config.toml
n_layer = 10
d_model = 768
n_head = 12
n_kv_head = 12
head_dim = 64
d_mlp = 3072
vocab_size = 44361
activation = "gelu"
norm = "layernorm"
norm_place = "pre"
norm_eps = 1e-05
positions = "rope"
rope_base = 10000.0
rope_fraction = 0.25
qk_norm = true
attn_scale = 0.125
bias = "all"
tie_embeddings = true
parallel_block = true
init = "trunc"
init_std_qkv = 0.0129
init_std_o = 0.0
init_std_up = 0.0129
init_std_down = 0.0
optimizer = "muon_variant"
lr = 0.00173
lr_mult_o = 1.5
beta1 = 0.9
lr_head = 0.00484
grad_clip = 1.0
warmup_steps = 0
schedule = "wsd"
decay_fraction = 0.636
decay_shape = "sqrt"
final_lr_fraction = 0.1
batch_tokens = 262144
seq_len = 512
doc_mask = true
train_tokens = 839100000
steps = 3201
dataset = "wikipedia_en"
MLP neurons of a small language model. Each row is named by its layer, matrix (up: input weights) and neuron, and shows model dimensions 0-191. Each number is 128 + 24 x the weight over its row's rms, rounded and kept within 0 to 255. Numbers have three digits each.
A block is one neuron, or neurons of one layer that tend to fire together. After each block is what it responds to, as a language model described it from the Wikipedia text at the highest values.

L5.up116:147160119130164146121105139074093112095123134154131117147145105113105108114113115142160158089106111160084122102082112116125144135108125129113114090140127110099127089159129125170100128127126113154118122137149154138101119136165121117102117098112144136150136176128162091134138164109138162119144116095140123117127117164179192138208105122111151100085126160116116114123144101152108170127128147117116127145130154122113147144109127146138160120148118131087141128110136136153121138134139127145155082083125141097093125117164137149142095151164095112121136154124153137093140168114101103142
L5.up391:147127161095168140162099184118151130112119109127178119153128139105131102138118128101062116085129104117067132155111142117142173143074140132150129074159102134140091116161150115121186138090148096129122142145136121145097155115130132146128109136063119073131107172164179103097119151098139106133085102163128139174127107102165185114154135147098124084109091146104154098101093125144128164133175188146117115175100147110104164138103140108132127150131088125129166096147166123131135114137117141139131110119115119111131137144120150134156141120099102116135114116128140122090151154128118080141
L5.up448:111168131122137122140095154107143146146131129107122132106151129130135121076122125141125126136160112111087085095134134139138108121073102126148085151130149120111122112130173131152127148117162127183138164133106137122131113123145107088081120091112126141150144160138147134124120111126152135119171126142138136083124093117143120117164155146158164092088117130130119082123185186160133133141132144106146151156144147095113113161119143138082114126139142169100131140094067106150132125134107099143125118126115140120123125171158174134123113130139125153140116110104167130117167110086058106159
L5.up759:125135158111110151124104110137145114114098154110143136086157125139159087101135138127110130140100109138143163128114101122169153155137103130118135132105120138143149129164145107129137138152115144115126098100126111169180142136132130169124133093070092120107100124164155139129109165173105153119119141130138103149128143161141155096133100156120099127143109104115122126116115110161107130141101150129163131124132172115128162132141119136149108132097102099098082129113090105164147145153150164151180095096119114156123086145137147152162164156101103115118110115191151180105182112142135167156
L5.up1476:127132103123116126100120108073133147157100140151144150132108127147150071089101120100120099093157096142122147137148141089094159136129136143150132142143109128138149147128158123100147095158118165196137154155159141134162099124147150123084133072165111154165086144159106138126106119098123111098154110118122138116133161109157120127122130103148150170112139166114161120157138119151147112113147123111080161150161157127123125128146120133100163175084154133145111117095139160098143161149123141136130188159126137104131128113121122092143127134142151149152127155151124134142155179136110060123
L5.up1483:144155125073115112141130109110134151114118110146129132091153120109142110159136139111150156114159088124138128127135122124156123110139127140128124111159088150163118123160111098134138151134132095105081157143120141109110115132150134098106135101058139103103176141107101113148124130146115210106147160113100113115143095120147107145102133125130149125157106149132146156121112115140156156114172126143126133120113141169126149147114144143164164105139135143116123157118106128117104119162119084091121118143134146089157108085131150140107103118143105138134092173133124115085139133098121109120
L5.up1914:128139123135129150079111123158105115116110167105127124143108182144102124102155139141131092084118143132171153117141108108117149116146139159131141108116119087182129085116117118132122086156183087148110148118124143163084114138097148161121127128122097113168162150085106112100121148131105107122153104181157132136120140182160137081111130084125111140153094103077122111088165177167127140140114169126152135094138156140128150090116095108117136066148135150095140184120151135135097113160122131153129099120193168137078126131133158122125147152149165136160123126127162096121156133130118159118
L5.up2179:139138142158114102117104126124094159132141096112127124122138140134117107124104158122161093127143136143094133145135090118156132113123146163126152170106112156096110124123112160138109128152124151116094131113130146142137087191136169169104156116119139141119146157124153150136120160114094128133116103088167117139103154100138131127169112124128141094090111140127139143125111134185097121122127130156144096150119139159121177159123111138111170138178137084118132136120123132163125132114101178192134126140079142132113145198115120141150173117155134113144152104141128118155116158125114141148
Description: Founding organizations. Verbs and nouns about creating or running an organization in biographies and histories, such as founded, launch, set up, establish, company, firm.

L5.up177:162115098132123150134104114105104090114170115136133110089129121123165101131123144148161132102109109116095132176133131098129102114077162142148142096134124138115108165138129169102132106151121104156135131141128123132139139111123150149159167123144140123123133140162160141133134146151155041164166104144101123116119122146163109106129163151085125133134140157167141127124129092127116129162135126132089158128130166142172127149123124124137120123115123163113136158134129158142146103115104106171125156155111118137126111098111113133122083103116137109145108102141116122157098140149121103119
L5.up581:136166123083100152100108140127135174115119175117113155108131113111144129142128103091155110107132101147132107134125132154113065077103111159115106127104123108121135132138134198103155126151117172150138136092120135154124162132146132175110156143144119129126146122132110103156092103172117094117145134098110072136105162119158085157135170146120138113173144147105145131125139081114126142128090114101117130118118149123111139135106105166155109107137128139162133087156158131140146079130070104157099152141106139117125144118083107120130098152181147083118095120104139143128142092152114098149
L5.up708:110111117125107186120136120167184136096092133112093142095132162126117083106101173140156129114133118121152134151151122118132110171110108162143153129107107147108124154102121138100118103113150115152129079090117118124145098130125181112134163189151135128128122169114131065172160098113122102133201150130161117134141126151168111112113110114152141106110153137105131092114103110112112147099133144130126148110156166152120126125157134155064117124109116155121157154137150127125145109175139156149117171116126165097136133114116168145071076134138129107146129130139157106095123191094139155120
L5.up1079:106163144153133144151129093116095118130138130124122122143153125107124099066145105144116145119180111135122130077118125125122064108122104096132125087144097105164120152114142147110125133134116147112130107164100110102148126146143140124167156107117110160174108123143176076145108110094151102151113121116123118148125082118132128147118133104112125158158151132123143197151123150123119066158116102129100121140128168165117195124122124119148123170147124146113143159157105155111124117062143128148163126097127106101145168109123133118132095201083162122139108117117091110117123118113142116132
L5.up1371:125141122096157106091111153098131158107154144086129168101144166126103115118111177099146108102102124106119115132105092114144062150109089158115112126127099120130132103141123140121128149150104145071137091123167161162134126146111174102133143127131123148167141123117143087121101113118134109108143163124143150149147142140136109103097154169078089136088131129128118134118114125164133139141129101127110087107095132109099138132132137132095116177103119110125176094129152130149141142155131144103102116159142114109143138104100074144087086127149151134132136123147130118101146128075117124180
L5.up1981:145155102079110183132137142127182145141141125110137162125173138116071141103113176131169103149082103121135153130132090139121083134045116149122146125160140137113137145136126152112157136124111119147140132126082110114101053131128139122113177106123141097124124152113159112175104085141150078149123124123102136113101148091156134149111146140098129084147148142118141139116125142065141102146077153129128177129107127121100152149135127112104125118119116130125154162138156128120123126128098135144089146154169165107120162157147110159126128152138132176132123097158125104103124116163138123122
L5.up2213:131123147100126122083112139151103152118112155079087099106133176116123147149146156159123121130095176108118122109127152113137114157114159136156122164139139156128141150145156102154117114105088112154142117126117135133146115142121102155164135133084146128153137097130203129159124102183138101136133167143178094117139113137133148156104120129132111128127176098101152129099130130105127141117105125131128156120127133168140178150179117144139139118171137161120134138119099130116153115135111126126151156115128076145144178158133124156161101103153113168135118162119084108123168062134129132095
L5.up2909:123146119084145132082120097116182126165135140155150153127191160131139110109070138139131117135122164123136116142139144094080141141196103107156157156122140156132180141116153174157158118139077124097137119135114101143093162141165084116136122154165121193097125151128138138131164097120129064145125129127149132084120094159174113151144159090140128123122122117116124169110119122120185130085111095152111137150097148109121146098148128144128120102153152125121136127119166078150125122089131154195186165137094134097137105110157118109091129123144196139122124139155130124105146131108157113080
Description: Verb-introducing to and modals. The word to or a modal (would, can, may, not) right before a bare verb, often purpose clauses: formed to oversee, would complete.

L2.up68:145185133127122127144141142131154165161169122132082120148117088130142160133160124088187114164147054128107097148138124130097116149138131115154100118186108110133101146119161146076113162125170102132172153076147118098135145166108120148169098081108182151135133146127149114087154144136173096081146144136088073112145145112144085097126146177132169106122164116150143099125134147113130142143129128120087100109135108134094159110128118151145084101119147120103089169123168099115158126092118123204121086174089130114165140173142141096125140127114144128142126118152136136108106115149140111132
Description: Alternatives and hedging words. Mainly "or" joining alternatives (real or perceived, good or evil), plus hedging adverbs mid-sentence such as often, typically, usually, necessarily.

L6.up492:095154126143120133075134118155119125100104123156160148161105143151147091106138087089095140136110106102169112176144068161143089159129168125124119094137109120128177164152130130091144115108145126086084144149073134176163098158125115131125144139131164128099114138129118120137115163106129110111175133152111080103133128153123135124088073148126169126138102118108130128126149165153110124151106161096095116153151162148120142147134136128150145133122137102146131120116139142127115103090154114121152150124104080164110130173075137088102095105125119126115137146112114129134158165127120096113
L6.up710:119142134136124113113117117090088116061123125129116092122145120123168114106146144104101151151071143162112142101163108109097142133128082112146149104135137152104087148144147201178141154122092144138142132134109124142167097142147145115161117109162109096123105120135117102122126131141144131131135161103134089096102159157152157118110096180109176178114134126144191091109138119147119142122147160128113144152092134107089099130101105148072140107104102119143162153154141113152099084141147121137174092150106119105119124175129117151120118123133138111080104142077110158169111156125149110144
L6.up1207:152119126126123118127101122126096090148159140119120113132116150139082096135126146116102103144112136143123129103145142157090125128129140120144109159126116130129117080117134116117193142143096124147121124136146160174137175119079142136166096124132147149158092148113136092078164113151123148127116119138116155125162151115138119147168144154133117135116138118084122146117096166134120139138115099129082137149102124094110136173136156111150133114120140083094164113121136127111118166093169168171105120149182109055071125137125115129128192121148120121093097089172152118136158128144157134164
L6.up1496:143097150156135086135091143149096130139165119112154114113103124177156117117134133121127143121129112128135129124138120140160167170145115081143127106165090177165093114125168159134171151100087125141119091079145137110111148117161176125119137107120113178114133108097154107099132153143120128130096134092099125171164141099163128131090133112167141193135123104127177119141112165139110127140115171097086141118110147111154072123161116127128142128104071124109133169140135130147136080136120085143127173136129121101166134137087119151109147152140102068116128143122177103154145127108173140146
L6.up1784:095139120114098144129120161130083134164106117154113161123142124146084112157117113145174114161146158146136125098121183108114115120085126140135079073084126180142170089140079119134120171132152105123147132096143161126124128109114087111152125091111108094140105153152123071144122141169139148149166128136127125096136153149154183134167164164135125135126139110129129135123126118160176130147115136106175116149141125149115137128112139102177140117083104130104156124110150105112100110097153106112162118164111099107124117105100142144114185094163153109095084138171137121145136109158099141136
L6.up2066:112134107092153104167133080113130091165098116099096096188139147172153125124130069114103124128141153147126156103120130113116154170103127160119114144104084136093087173138127110126119108170150086139122125138133098116099169120150129136135125125112105140144124155134136114110122114170081156112115140204176137109141156154146121149118148137120140109137168113133124111129121123120159142167172101162106132127130102104132144177134106159119123112157131152165099165154160150117117123129157101163102146138161097146121124118123122119117128137085131125169070121092189142085130095124062061121
L6.up2275:079118173121154108146140178145097112136164099121161134157108153181108068130126143104142102088122098130125111127101119109183108135139108106128105110167120153093134119122111115120123121120161073156104173072131141136154148128141145105155084123161131126140133206115149098127110111134147133106130124156154144127166188119185129129153050154120163149147146115132134091172148199129141116132145136066158124117125105107106112154128135166105140178158161154109162129147127118085149098140158113128101141095167123088063100104130154078121146086108146116118156157150212146169121104150123093152
L6.up2780:125131136135122140154124158099093169140100141127135140147141119089133068125114132132140127067135123101123113152116143125099158138123132110126098128129142127144146127131124084096150111172121079143130125135166114200088173133144096104143101101135112138150108188123154112108103152116172153138147120134125113112137133109149138180136109149108130148124156124090131127164122142125131149123144145129118123116104122126111143177128136147133161096099156147139130134128132142105124149116186119123146104154167134137072162134128177113121161120151163119124090109182167158120122092126112126144
Description: Before an introduced name. Words or commas right before a new proper name is given, such as known as, called, titled, renamed to, or appositive commas.

L2.up1623:116173156151105139115080123090134151115136172129127123128158140099157110114147134111176149144132127135108098144108095129157166090104111131124123105152143131142158128128126152084121083099150114130119086137157095094123118074150119144160100111129136159108148138158114148117131122132148141131148096149133121134104115152101108110099130112126124154133143126132133125145107138135080118114145098125171134157086141109109102145117132190097152109090127143147119115114162125172096114147105158168101130109099106180134122106152135090147159142108081150132130118137128152148149123111098089112
Description: Naming words before names. Words that introduce a name, such as called, known as, named, renamed, referred to as, plus first pieces of proper names (Abd-, Á-, United in team names).

L6.up302:146114139124118120106130122126103167174117120137153151168108107170128133088078128113136120136112112130092158156081126110172135136131100143122126118129116113158107147111102098124143083157087115128099134103124176122105156083149104168123149121116153141149162127132131129179120131131154143145124119135121112118162121107141124128097183129116110114183113135129101128106117155136103138125102119112111185153140091130135134132152135152138160137152147124115120168117121108152081158103129052147091125137135098152109164166160135100131155127111131137127141179135092086137129151188172093105
L6.up572:154124141117129099082140119146116142140164160119130135135132177160146120104120149130113129173123165141112136112149138104125126092131128136124124131076115132140178136117149126148116140139108127103118141126079132157176096103151117091150112142152175137176142142103144134159098138150124092141103103148128139085150146119132113160121129136116148085158117122079150166125126094108122146126126095114093128184114134107134135095150126100105161095099100091141169149147086090132093172138166108097109169154128112095110148113102120112157117130090112157149094116146120150173089152160110119147
L6.up730:105164130103154164109096133109136109112105178128098156147120110125124134126058136130112125113157109146137132105122115124108116149119126106126129111091099182109183150163174161123144102162118139123134104152109122150130116146098114121105140138125093170127109092137153094154108117138111101114121164130129132149184155135178097132107143099062107151095124141130136128091170103098156134112115138134175098130123102119135144129174129130127144103112121080102084135129144091153155111121117146152104122129112133070152135121114081129138110133155158147126108111119117073083115059103162136179
L6.up732:143113081108111127120158145142109133128152138096107162166136144177126172118110117103179110119109134141136135135086166094108145140159080133110080127113181122101150162100078120116153114116128117146114137130108154159166120123133087121099115150121133162133125147100115133162144110125103095116131118136161135084097136125153111137101158123156132145112093192143128160106145116100185138168124147161121121146083133132129136140120128120125120096133103117134131104102172159108111129064118141125083131158149129098142122100149158135165154137134146127201109071178148131137122158099138139119
L6.up926:142132119123172116093129134152135136111117140139053135126127129142080097118129115079133138154111115141138137147111156138142071093116166117109077148097105125127189148096136119138168155151118110111115117116135112114150092139084115124142111094152151142158115110080135143161090090154144049157115089092125080062117090109137107086107207081144109123162143161124100121125074130169111145136118077134094119129102137140113112147106089093115124068137126149107137160202153127124120105131086120147129098167163105114092112175147117091129131150065130149133098137136144159113100113090149096079
L6.up1518:111140094143128101109141116147152117114111149077129133120108106143107110111124099140103171114119120144074105140080109109144096119145151127113136114110102115138145152077133140107102164181118154125143152122103118108133117120104170118117120131170138133119117141154111174135099120131141122151167123114164150126098102124173110130113149174105110111108110146156165102135104153113165172126150136145097134137104127145091145109151153124131126121138135120114131129154152130130100086132164087141122151120069090098138101170123100124122118133114101131121114128147132139173108107159119078084
L6.up2732:135080149155091154128107144124142133156167139129134094123132098111133141101138144112100157097125132186098124129151118137158154158128181128121141121144104083128151144119116142150115152141152100150143124127120145112132142101169154133144167123118123179183169107128103126097131104093130100129125138159165100119129115118126150139085138180107135154118143108126085130103135144103144110098133100102139155129133088135116156089122106077150128095121121108121105135111129130141110120149166150101111144144102102111170111106127109140130089124068146152136087112142098132115101138096135123114
L6.up2855:125087129095137120109156118132166127094145174156078131166133134091130160129143150099137090105179184136115145136160133114131131105146093129134157118133136185147107149124116116156138182104132141106136155134109112149121100127132113097161130140143121112162116096104142127131123103120136113174106083142141129130127124140107098142143138172129161119148119177118123163108120155115101152151135098119118114153110126140151160082115135111163101116083144141138093085138118082117128143113156136119143155124126140096110094096119141089152149141092152115060106116138130126152134122125110128113
Description: Mid-clause connectives and hedges. Function words continuing a clause, mostly after a comma, such as often, or, sometimes, and also to, of and final-list and.